config.toml
num_hidden_layers = 9
hidden_size = 256
num_attention_heads = 8
num_key_value_heads = 8
head_dim = 32
intermediate_size = 832
vocab_size = 5158
hidden_act = "swiglu"
norm = "rmsnorm"
norm_place = "pre"
norm_eps = 1e-05
positions = "rope"
rope_theta = 10000.0
rope_fraction = 1.0
qk_norm = true
attn_scale = 0.177
bias = "none"
tie_word_embeddings = true
parallel_block = false
init = "uniform"
init_std_qkv = 0.0314
init_std_o = 0.0
init_std_up = 0.0314
init_std_down = 0.0
optimizer = "muon_variant"
learning_rate = 0.0168
beta1 = 0.9
weight_decay = 0.0098
lr_head = 0.00714
warmup_steps = 0
schedule = "wsd"
decay_fraction = 1.0
decay_shape = "linear"
final_lr_fraction = 0.1
batch_tokens = 32768
max_seq_len = 768
doc_mask = true
train_tokens = 224400000
max_steps = 6849
dataset = "wikipedia_en"
MLP neurons of a small language model. Each row is named by its layer, matrix (down: output weights) and neuron, and shows model dimensions 0-127. Each number is 50 + 12 x the weight over its row's rms, rounded and kept within 0 to 99. A neuron's up and down rows have the sign that makes its largest values positive.
A block is one neuron, or neurons of one layer that tend to fire together. After each block is what it responds to, as a language model described it from the Wikipedia text at the highest values.

L5.down316:44 38 55 60 38 61 58 44 38 40 34 57 35 42 68 43 48 62 73 39 33 48 40 42 54 49 56 42 61 50 51 37 60 57 48 42 51 51 38 39 40 49 45 54 62 42 34 55 68 58 43 31 44 54 37 58 65 71 54 36 40 53 37 46 42 22 55 40 54 44 53 59 79 56 50 54 29 27 67 51 60 58 72 57 50 22 35 43 30 52 65 51 63 36 25 50 44 47 38 60 62 62 40 27 46 55 40 51 55 56 42 44 59 52 49 67 57 53 48 39 64 28 42 38 70 10 46 54
Responds to: Person role/title completions. Final word pieces completing job titles or ranks, usually before a name, e.g. Rever-end, entreprene-ur, comm-ander, Colon-el; sometimes table pipes or "Key people:".

L4.down2:34 62 54 43 64 57 39 61 57 72 38 52 19 41 54 42 57 70 52 43 62 43 66 58 57 44 28 44 58 49 49 70 47 54 56 50 51 42 51 60 44 46 41 72 49 36 70 60 39 52 50 45 54 43 38 38 15 48 49 56 50 58 53 77 54 48 58 36 57 56 54 51 51 70 47 61 60 64 32 40 61 50 56 56 52 40 44 42 50 42 35 40 35 41 63 49 56 67 77 47 31 45 58 39 47 45 58 62 44 44 59 47 35 60 68 67 77 31 48 52 44 58 52 51 49 54 43 40
L4.down99:48 53 42 47 55 67 55 31 41 67 59 44 51 36 61 69 46 52 60 47 53 33 50 45 44 67 60 72 36 49 48 40 43 60 53 47 56 50 65 52 68 67 58 52 44 21 74 49 53 63 41 42 41 48 48 53 41 58 49 30 30 50 55 61 44 47 50 73 46 53 28 35 52 63 34 75 52 56 51 52 27 42 43 57 66 48 51 49 44 29 28 29 54 45 43 63 59 44 28 46 39 52 55 68 54 74 58 49 49 31 47 44 29 30 66 61 31 34 78 53 72 37 43 32 57 36 55 70
L4.down147:72 58 45 57 73 72 59 73 39 39 48 55 59 60 47 46 56 54 59 54 49 47 35 45 80 59 46 67 54 49 38 43 36 47 45 48 51 46 33 33 58 70 45 38 47 39 45 41 44 55 40 35 51 58 59 42 64 32 66 47 63 58 58 56 40 47 46 28 46 36 39 60 37 38 38 63 44 66 35 57 49 64 52 43 57 35 49 42 63 68 59 44 58 49 25 30 45 43 31 37 56 35 57 33 49 54 45 32 59 76 65 50 41 64 58 40 51 50 32 37 61 31 70 48 67 58 46 45
L4.down231:86 55 42 53 55 43 56 69 41 61 40 37 49 55 66 25 38 49 58 65 53 63 40 40 47 60 51 42 50 76 55 47 30 35 47 53 65 58 33 47 30 32 51 34 60 46 48 56 57 38 45 49 57 25 41 58 42 32 39 49 41 40 38 40 50 48 51 58 45 48 62 66 51 69 64 59 54 50 54 36 65 45 46 59 49 37 46 62 63 53 33 57 46 46 43 33 53 69 36 60 51 48 77 52 76 53 48 60 44 39 22 50 51 57 36 45 37 47 47 37 55 48 51 49 36 61 34 54
L4.down275:62 41 66 36 55 31 40 56 61 58 46 31 58 56 34 48 65 54 51 40 43 52 33 50 50 43 43 53 46 40 59 53 59 49 43 41 36 62 51 71 43 25 52 65 41 63 33 47 53 76 25 39 36 30 42 46 40 51 63 61 43 51 66 68 66 44 47 52 45 37 65 42 32 48 57 41 58 62 55 56 34 62 58 49 57 63 25 60 73 39 44 42 57 56 35 36 49 57 46 40 54 29 47 55 57 54 71 46 49 55 60 29 43 44 44 33 71 43 41 47 44 38 54 64 42 50 38 40
L4.down320:61 60 47 74 35 47 56 32 43 54 41 37 44 46 51 62 57 54 56 22 46 68 45 38 45 64 67 76 38 54 63 37 52 36 28 48 51 23 59 50 43 32 57 63 48 48 47 56 69 63 35 74 54 46 46 66 66 80 41 47 55 44 32 69 58 46 30 41 50 52 51 52 69 60 37 59 24 38 66 42 48 56 52 50 47 51 75 43 39 60 76 44 42 53 46 51 50 48 46 48 41 41 51 40 53 67 50 40 67 49 60 51 43 50 51 55 50 48 52 51 55 31 52 52 77 35 34 54
L4.down342:36 75 51 66 44 38 55 57 40 21 37 54 74 24 44 70 51 62 28 46 36 61 58 69 54 53 70 23 62 53 50 45 57 57 41 47 60 44 64 41 34 70 54 56 58 47 52 47 36 60 55 52 66 58 55 62 64 53 32 56 52 50 46 72 61 54 44 46 47 61 37 47 48 42 47 46 61 61 48 70 42 51 47 45 68 43 55 60 66 49 65 43 68 49 48 69 50 61 40 44 44 41 64 46 47 52 61 49 63 70 55 36 35 57 68 69 49 64 58 69 36 60 44 55 72 35 37 57
L4.down391:58 59 33 55 52 50 37 53 45 42 24 30 46 39 28 65 61 23 50 54 47 49 35 50 40 41 34 47 14 37 59 40 34 54 39 53 39 71 49 41 69 52 38 75 50 58 64 44 40 50 54 50 59 74 52 59 37 32 43 53 54 44 55 68 39 36 53 63 38 66 68 32 67 57 29 44 60 48 62 57 44 49 72 51 49 54 52 43 42 59 36 53 48 62 46 45 39 49 56 35 37 73 77 55 42 44 50 58 53 32 43 54 30 28 41 49 67 55 63 75 51 56 61 59 52 58 48 32
L4.down413:47 62 58 55 62 41 51 43 51 60 39 49 28 27 57 28 39 58 22 51 36 52 54 66 53 53 40 70 63 41 72 40 63 43 67 41 49 52 57 32 64 45 56 47 47 53 32 40 27 49 44 44 31 41 43 48 38 58 56 43 47 62 59 49 45 30 37 61 56 60 44 42 43 58 60 49 49 52 60 46 55 32 45 36 30 69 50 42 43 53 66 80 56 48 49 56 56 46 65 51 72 47 40 40 64 32 51 55 61 28 54 48 28 28 64 67 52 62 59 36 50 61 52 57 45 36 60 34
L4.down484:38 26 54 59 48 30 53 41 47 65 45 47 34 20 52 43 38 72 63 39 52 68 53 43 44 43 58 69 55 35 61 50 45 51 43 55 64 65 61 35 59 46 72 41 41 32 40 34 55 39 49 80 51 40 34 47 67 51 47 37 47 44 29 47 52 43 41 40 48 27 29 53 92 41 56 59 53 52 69 29 61 49 47 23 49 31 36 48 54 57 69 67 56 50 48 35 56 30 57 64 42 38 30 35 42 51 56 51 65 65 48 49 52 58 70 45 67 66 55 37 60 37 63 52 60 62 43 54
L4.down511:50 53 66 74 57 65 47 57 63 56 64 53 78 42 44 29 64 56 60 59 56 73 43 51 51 39 47 54 48 33 54 56 46 53 42 39 22 58 31 56 59 37 49 42 47 49 39 37 55 52 44 62 37 66 58 58 73 75 54 69 31 54 45 53 37 40 63 35 40 45 54 49 48 41 43 43 75 50 32 59 54 50 36 69 43 47 47 62 54 41 16 27 45 33 44 73 51 61 48 43 30 34 63 53 55 46 21 36 64 36 51 54 55 27 35 39 67 52 61 59 52 41 31 55 44 46 70 66
L4.down562:61 37 50 45 49 32 69 59 54 33 60 38 40 37 43 42 41 46 47 38 61 69 26 57 53 57 47 34 45 50 56 44 31 38 40 61 44 53 41 28 42 47 51 39 55 69 52 41 37 53 49 60 54 35 58 57 46 51 42 41 62 69 53 43 59 49 56 39 47 60 51 38 34 63 51 32 65 48 41 47 43 47 48 49 54 48 41 54 56 54 43 28 34 64 64 34 60 30 57 54 52 37 49 30 41 53 36 37 41 37 58 56 51 59 60 42 59 74 64 74 56 48 76 44 41 57 61 69
L4.down565:52 48 48 76 74 27 42 37 53 44 45 44 67 53 47 31 44 48 41 38 30 50 50 68 62 53 53 40 47 30 55 52 08 33 56 48 75 47 61 45 60 53 33 34 34 45 41 53 68 55 56 39 43 40 44 41 57 64 40 35 61 66 56 74 52 63 47 50 42 50 45 37 72 43 68 51 54 62 47 58 47 48 59 65 54 24 41 58 37 48 41 33 38 48 49 58 45 34 48 64 45 47 58 63 39 37 38 45 45 51 42 49 41 64 54 49 92 57 63 52 80 68 42 35 61 50 47 63
L4.down677:37 65 36 28 52 39 37 40 55 50 66 31 64 63 51 61 60 76 39 31 66 32 54 49 43 62 58 56 54 70 58 40 49 38 74 31 45 37 48 41 62 51 60 35 69 58 64 59 49 38 21 63 35 39 61 65 48 45 46 45 53 46 32 72 40 62 53 69 36 44 27 46 53 50 67 36 23 57 46 48 45 49 56 43 29 49 52 34 57 28 40 42 42 57 37 55 43 49 39 47 49 50 42 46 62 51 33 29 63 53 59 38 68 33 71 34 54 59 60 53 31 57 52 45 51 57 31 40
L4.down693:43 46 40 60 51 55 66 20 49 43 34 51 48 42 61 48 45 50 41 43 45 56 58 34 59 38 68 56 68 40 60 20 49 48 43 56 75 54 56 56 34 60 38 38 65 44 32 45 56 63 52 53 37 45 63 47 42 77 42 40 47 51 58 52 66 35 58 52 73 39 33 40 65 53 31 69 36 34 63 43 62 61 57 59 52 40 47 29 49 62 80 54 31 36 45 53 65 45 64 36 43 47 45 37 53 40 38 35 51 48 52 42 39 60 65 35 54 44 47 51 52 20 47 49 52 44 26 41
L4.down747:47 54 75 40 60 51 53 47 27 63 35 47 62 38 49 39 49 46 45 37 56 48 57 75 57 40 42 34 51 31 33 47 40 56 52 46 54 56 48 61 61 37 51 70 58 82 54 65 68 27 39 43 81 44 49 45 62 36 35 40 41 65 33 62 33 43 30 65 34 56 31 50 34 53 58 65 39 60 45 45 36 47 37 39 53 46 48 60 54 42 64 30 44 42 46 60 50 43 31 67 53 55 59 69 60 43 45 56 44 41 40 19 73 21 60 53 53 62 42 33 41 47 54 48 53 50 38 41
Responds to: Mid-word continuation pieces. Fires on word-piece fragments that finish a multi-token word, like Or-le-ans, C-hes-apeake, scor-er; also Candidate and Party table headers.

L3.down118:49 34 47 75 49 49 38 57 48 57 71 59 65 40 59 56 56 32 49 54 56 40 45 42 47 49 48 37 52 35 47 52 52 46 62 25 37 64 43 57 62 50 65 53 60 70 52 53 55 68 31 72 57 70 58 41 47 50 37 42 53 68 59 68 63 62 21 54 40 39 52 32 37 45 53 58 33 57 67 52 61 56 63 48 81 33 52 54 45 52 45 63 41 66 43 64 36 54 72 40 51 69 61 41 47 57 50 28 65 52 45 59 42 30 43 40 45 31 41 40 74 69 55 24 43 70 48 52
L3.down349:46 56 51 67 50 34 35 47 56 40 51 29 60 60 50 50 79 72 52 56 32 42 45 53 60 69 68 48 63 45 57 47 55 71 59 32 55 46 53 59 55 44 52 50 75 55 42 39 38 40 60 40 42 27 39 56 52 55 49 48 46 59 28 70 53 41 54 53 49 48 62 66 57 47 60 54 36 51 54 40 56 63 55 70 45 19 66 44 36 53 68 58 68 62 30 57 60 38 36 62 41 52 60 42 75 80 55 46 30 48 30 30 33 58 69 49 49 56 46 45 45 40 36 50 59 35 46 66
L3.down563:35 56 48 48 56 48 60 44 41 44 44 35 63 59 40 43 54 46 39 46 49 69 69 55 56 59 71 37 29 52 64 36 41 55 29 44 54 62 48 63 40 59 57 53 53 41 46 53 59 64 58 56 60 37 44 45 57 63 53 39 47 64 43 63 72 39 37 46 55 53 50 53 69 73 66 52 38 41 44 41 46 46 59 44 48 29 49 32 55 69 76 61 58 57 38 46 54 54 39 55 41 39 63 58 53 58 37 46 51 44 40 39 32 61 69 53 64 42 43 53 66 06 31 50 47 33 49 55
L3.down596:42 48 66 76 47 48 39 38 51 34 55 51 52 39 27 57 48 63 48 34 41 64 68 58 56 58 45 59 32 41 76 52 46 65 57 24 55 62 48 40 37 57 64 50 44 57 44 66 74 65 57 53 46 61 43 56 59 60 42 39 23 49 46 63 65 63 27 66 34 55 43 57 58 59 54 62 34 43 50 47 43 55 50 59 50 54 39 36 57 43 69 60 46 30 41 66 39 51 38 63 49 63 28 56 33 43 42 44 60 43 72 37 63 67 63 41 47 47 57 54 68 22 24 29 64 58 54 48
Responds to: Person role nouns. Final tokens or suffixes of occupation or title nouns for people, often just before a name or "of", e.g. engineer, scholar, commander.

L3.down289:58 58 74 57 66 53 48 48 79 66 45 61 31 32 54 38 42 52 33 56 47 52 41 92 51 60 45 52 52 55 55 56 59 56 47 58 35 57 23 38 56 58 50 51 48 54 52 39 63 46 52 48 56 61 49 48 53 39 56 61 67 54 52 46 36 22 50 51 49 23 69 44 48 29 45 51 50 46 31 63 34 57 39 56 55 60 37 74 61 27 39 34 74 41 56 45 34 53 51 59 60 44 46 30 53 56 50 61 41 51 77 29 33 52 78 37 47 60 48 49 63 56 41 36 40 51 28 52
L3.down303:50 56 42 50 36 37 59 48 33 49 39 46 49 53 43 67 74 50 56 56 63 38 49 32 52 57 45 40 59 42 43 47 57 28 64 67 21 48 65 44 67 67 57 42 55 58 49 64 42 42 47 56 51 63 42 71 64 46 57 53 35 26 45 52 62 70 53 68 56 48 59 56 87 33 63 42 49 41 43 63 37 58 26 49 40 35 46 39 80 61 46 61 28 36 48 51 72 61 62 49 34 42 46 33 69 45 63 48 52 42 20 63 47 56 60 29 59 80 41 61 26 52 48 49 43 45 75 47
L3.down679:36 43 43 57 67 50 58 53 70 61 63 47 71 67 40 40 46 40 25 59 49 48 53 31 51 52 39 84 32 48 33 67 44 41 64 37 64 20 43 58 37 30 31 44 52 64 77 57 55 39 37 47 59 49 53 59 53 55 61 55 61 55 58 61 52 23 59 43 59 29 56 60 54 47 48 58 27 34 43 70 61 22 47 41 44 60 58 65 64 51 46 48 37 66 50 63 75 41 64 58 71 49 50 41 43 46 66 51 53 38 53 45 45 43 55 51 55 37 53 50 52 41 58 65 60 48 57 58
L3.down761:44 53 36 54 42 49 59 59 53 55 71 30 50 51 71 56 63 48 60 71 45 82 40 46 51 44 50 61 21 67 17 52 38 45 23 53 36 45 49 43 49 46 47 37 38 58 45 56 48 55 42 38 56 35 29 54 38 50 58 52 61 52 46 67 45 49 52 42 58 61 60 53 39 47 53 40 54 58 58 34 36 43 50 70 47 43 35 61 58 62 53 33 56 61 65 51 33 57 58 48 90 61 63 41 35 72 36 57 46 61 35 45 47 40 47 70 53 41 54 64 50 51 59 77 51 67 65 34
Responds to: Mid-name continuation pieces. Word pieces inside proper names or set words (Bib-li-ography, Chev-ro-let, McQ-ue-en), the space between a month and its year, and "of" in University of.

L5.down408:55 51 57 37 53 51 63 48 47 57 52 51 54 35 70 30 44 54 28 39 37 70 54 45 57 49 34 34 41 38 43 57 56 61 52 36 54 47 83 45 61 18 34 42 55 65 41 49 64 52 43 56 61 47 33 51 77 30 49 64 47 65 47 39 69 50 49 41 43 53 30 68 39 54 47 43 55 42 54 57 54 34 56 70 69 33 61 32 52 47 62 37 64 40 65 42 38 40 52 52 55 52 39 50 71 39 70 39 49 55 71 54 31 45 58 57 46 53 18 39 49 66 55 54 40 48 43 65
Responds to: Word-initial fragment tokens. Short opening letter-piece tokens, mostly f, w, p, that begin a longer word split apart, as in f|ast, f|eel, f|ictional, p|ointed.

L4.down8:56 39 52 35 46 60 54 56 44 41 33 76 48 41 58 38 48 55 54 59 56 27 35 58 45 86 61 43 43 58 44 55 42 26 55 58 47 66 42 38 50 52 46 47 52 44 39 63 74 55 41 44 47 55 38 52 55 54 57 73 39 55 67 48 17 69 57 48 51 61 54 33 51 56 25 63 48 50 42 46 38 52 67 58 69 33 64 38 55 60 67 40 52 49 55 74 68 42 43 43 57 52 51 43 29 53 51 72 24 76 53 64 65 53 33 46 45 64 63 33 41 49 50 47 42 51 51 70
L4.down204:48 23 55 42 43 49 28 67 47 52 53 55 65 48 60 62 37 55 70 62 56 44 58 53 51 53 47 41 65 52 50 40 53 43 60 47 47 52 76 53 59 39 29 52 78 40 50 48 51 31 78 45 46 67 58 44 62 65 55 60 53 61 35 57 57 70 50 57 50 60 44 44 39 39 58 57 54 36 36 54 66 56 69 47 55 59 66 21 54 34 79 63 44 88 43 28 46 39 67 42 48 61 30 37 43 69 50 37 47 36 53 48 53 53 45 47 22 47 46 28 30 62 43 42 50 68 55 53
L4.down215:54 50 51 59 44 50 57 49 49 38 33 58 61 71 39 36 59 53 33 56 42 62 54 63 85 42 62 46 33 61 47 49 62 37 48 48 49 47 42 32 52 55 55 56 58 48 66 25 31 36 45 54 38 57 39 62 30 65 63 46 46 71 49 60 60 51 57 41 31 56 52 61 46 47 51 45 51 40 55 31 34 47 59 79 56 49 48 29 47 45 40 51 47 59 46 60 63 53 47 89 39 29 39 49 59 59 68 71 34 37 38 53 60 50 40 56 44 29 59 43 53 54 57 52 62 44 53 46
L4.down248:41 69 37 55 39 46 54 52 37 44 44 50 46 32 51 55 47 56 20 48 48 41 75 50 56 47 33 59 50 33 45 50 46 62 56 42 46 42 34 67 40 64 83 45 29 23 34 59 40 62 47 28 62 49 34 52 47 54 59 35 42 40 50 36 63 62 53 64 56 74 35 54 52 59 54 49 38 44 42 43 41 54 58 58 70 53 69 43 48 44 49 42 50 42 54 45 59 58 56 37 55 41 47 56 59 54 59 70 40 31 55 43 45 40 60 49 60 42 44 39 74 46 39 66 37 48 48 54
L4.down264:43 47 58 63 53 48 46 65 44 45 38 60 51 41 46 46 56 56 45 41 54 65 49 29 58 47 43 82 60 48 61 63 42 56 53 61 50 45 42 43 42 52 56 43 50 53 30 31 62 41 57 32 56 47 59 51 62 49 62 41 28 59 53 49 47 67 42 54 51 59 45 74 59 47 55 48 59 47 61 39 63 59 44 66 37 42 60 64 49 60 62 63 45 60 56 56 39 63 45 56 57 56 76 68 40 63 54 36 43 53 50 43 72 35 37 32 55 41 64 45 52 38 57 50 41 54 71 34
L4.down307:52 29 61 49 62 52 43 55 34 74 62 48 59 38 32 48 49 59 57 46 59 47 43 63 39 59 47 53 53 54 79 45 39 57 60 55 48 50 58 32 30 39 57 67 52 36 44 48 34 12 56 53 54 42 37 44 38 40 49 36 46 57 38 51 47 39 62 54 43 57 39 76 41 48 62 38 41 73 58 36 70 55 46 46 39 36 79 44 69 53 30 47 35 40 56 57 52 46 67 51 66 43 66 34 53 50 71 52 47 48 59 40 58 33 63 53 56 41 33 67 77 49 48 85 57 39 73 22
L4.down333:37 31 47 63 57 60 49 48 56 53 52 48 55 30 61 54 51 44 57 59 40 54 60 63 43 70 09 53 50 49 61 51 54 44 54 38 39 18 46 35 25 51 49 48 58 41 45 35 54 52 53 50 77 54 71 45 37 71 63 42 46 51 67 65 48 35 44 55 56 48 52 61 38 46 48 45 60 60 48 40 47 35 34 62 40 47 44 39 40 50 53 55 33 78 49 32 44 59 50 51 46 44 44 49 54 38 60 64 42 57 48 65 60 46 55 64 38 65 38 38 49 84 54 49 66 41 77 52
L4.down338:27 47 39 44 55 33 51 29 51 51 60 48 36 57 64 44 64 37 70 58 64 51 52 37 51 70 48 42 25 48 68 52 41 60 39 57 29 46 56 60 70 31 54 44 63 40 62 53 60 41 60 62 38 50 53 49 49 43 48 63 58 66 38 36 39 57 43 62 24 61 11 60 50 60 72 48 55 33 56 45 46 57 43 48 70 67 74 54 68 45 51 33 42 18 45 60 55 67 35 41 53 58 64 39 32 56 62 57 44 49 49 58 42 41 63 58 22 45 48 55 51 51 47 48 43 53 65 48
L4.down368:65 75 34 55 63 24 43 28 71 28 44 66 72 49 40 50 35 37 43 45 52 31 50 52 49 58 63 59 44 51 63 36 62 38 51 75 25 52 58 47 50 43 35 40 67 42 54 59 49 45 52 42 32 32 86 35 45 45 77 51 44 56 39 41 65 51 60 32 67 56 37 53 38 61 32 41 65 34 32 50 39 44 31 35 65 57 40 40 45 52 59 32 48 48 50 39 36 52 43 55 48 39 49 54 61 65 41 52 51 56 51 38 48 63 73 28 51 59 61 58 74 55 44 63 48 45 43 52
L4.down496:36 37 44 42 58 44 59 56 65 55 51 47 44 45 54 48 34 51 64 63 54 50 15 33 63 38 73 38 21 25 46 31 46 59 47 34 34 44 59 46 64 33 61 45 46 50 29 42 64 54 51 23 54 56 45 53 34 72 59 74 31 50 58 64 62 38 42 36 45 58 33 43 43 50 45 18 54 61 72 54 47 56 48 60 30 56 35 44 33 43 42 37 40 56 50 63 38 69 74 54 52 74 51 67 51 46 35 43 53 39 43 63 42 55 50 53 62 73 40 47 41 54 43 60 49 38 47 36
L4.down528:32 58 42 32 65 51 50 50 41 47 21 49 73 50 61 72 60 39 68 54 30 46 39 23 45 46 43 38 66 52 42 20 39 35 47 39 47 56 48 49 51 63 34 37 57 26 45 56 20 42 59 54 75 38 39 67 40 52 48 45 59 49 48 62 72 45 72 29 51 73 40 67 63 40 52 69 61 49 75 53 73 60 39 39 58 43 48 33 45 56 75 50 49 49 54 57 32 47 43 58 22 75 52 55 30 42 52 59 39 59 53 53 47 59 44 43 69 63 38 53 43 51 60 50 79 33 50 60
L4.down535:61 45 67 53 40 37 55 42 59 57 50 34 56 39 59 43 37 49 37 39 49 65 49 48 38 56 51 64 33 66 37 46 60 68 35 49 47 76 53 50 38 58 39 70 54 66 34 53 74 70 50 51 54 57 38 27 48 58 67 25 50 46 43 43 77 39 30 60 46 52 52 47 57 30 66 67 67 54 52 48 44 34 32 52 61 44 45 39 49 69 60 34 59 48 56 59 18 36 72 47 33 45 63 46 66 82 68 46 34 38 54 53 60 67 24 74 30 51 71 57 39 49 58 46 46 57 54 51
L4.down566:30 48 48 58 53 48 78 56 38 45 42 59 61 76 56 47 48 53 52 48 73 64 42 63 23 55 44 61 63 56 50 58 64 59 41 60 44 34 47 58 61 52 31 61 47 46 56 63 53 37 35 43 75 49 41 48 44 38 49 53 54 42 43 58 31 51 47 63 70 33 72 70 33 41 69 47 45 44 74 57 66 52 22 47 56 60 55 38 64 37 60 37 51 42 70 27 41 26 48 64 50 59 63 66 61 40 52 49 50 41 54 42 66 25 46 76 59 29 45 63 59 50 58 33 42 34 57 61
L4.down701:59 54 54 48 41 58 31 36 40 62 56 58 48 47 32 71 58 36 68 54 53 33 58 50 45 47 45 16 48 63 54 51 24 52 33 57 39 51 65 38 49 49 55 50 64 47 52 60 71 65 70 69 54 49 47 43 56 35 41 49 50 60 33 58 50 33 53 47 50 51 43 67 22 51 49 54 60 60 43 34 47 18 49 54 62 39 45 68 24 55 48 72 48 52 52 50 41 62 48 49 48 64 50 49 77 44 62 52 63 92 48 43 41 52 74 61 61 24 61 29 52 55 36 45 45 64 53 32
L4.down770:41 35 67 43 60 47 54 38 48 47 71 26 63 54 40 26 43 24 66 49 46 44 45 45 69 75 73 33 72 53 78 46 42 41 54 68 52 55 42 40 37 45 57 33 42 48 47 62 48 46 44 63 60 52 37 61 65 55 44 54 41 63 37 48 59 69 52 40 36 50 49 61 36 53 32 50 70 36 57 43 46 58 51 60 33 43 72 32 55 58 55 59 41 61 49 26 67 51 73 67 61 56 56 37 34 64 39 54 62 52 45 23 47 54 32 45 57 48 50 75 58 38 44 47 52 57 51 41
L4.down783:40 52 49 41 46 54 50 63 29 42 42 63 51 45 25 36 51 51 45 61 26 41 36 51 48 45 33 59 30 59 74 54 51 51 56 49 57 58 45 48 74 51 52 65 51 45 75 50 41 70 34 52 51 47 52 60 56 51 76 54 49 60 49 33 46 59 51 33 45 65 64 52 44 62 56 45 39 51 31 39 61 52 25 34 85 45 49 38 51 54 63 33 71 52 32 61 75 47 42 41 49 90 32 78 45 62 56 46 73 48 51 42 43 64 56 57 45 44 61 47 53 50 58 61 56 14 53 55
Responds to: Word-initial consonant fragments. Short opening pieces of content words split into subword tokens, mostly f, st, w, h, sh, as in f-ans, st-adium, w-itch.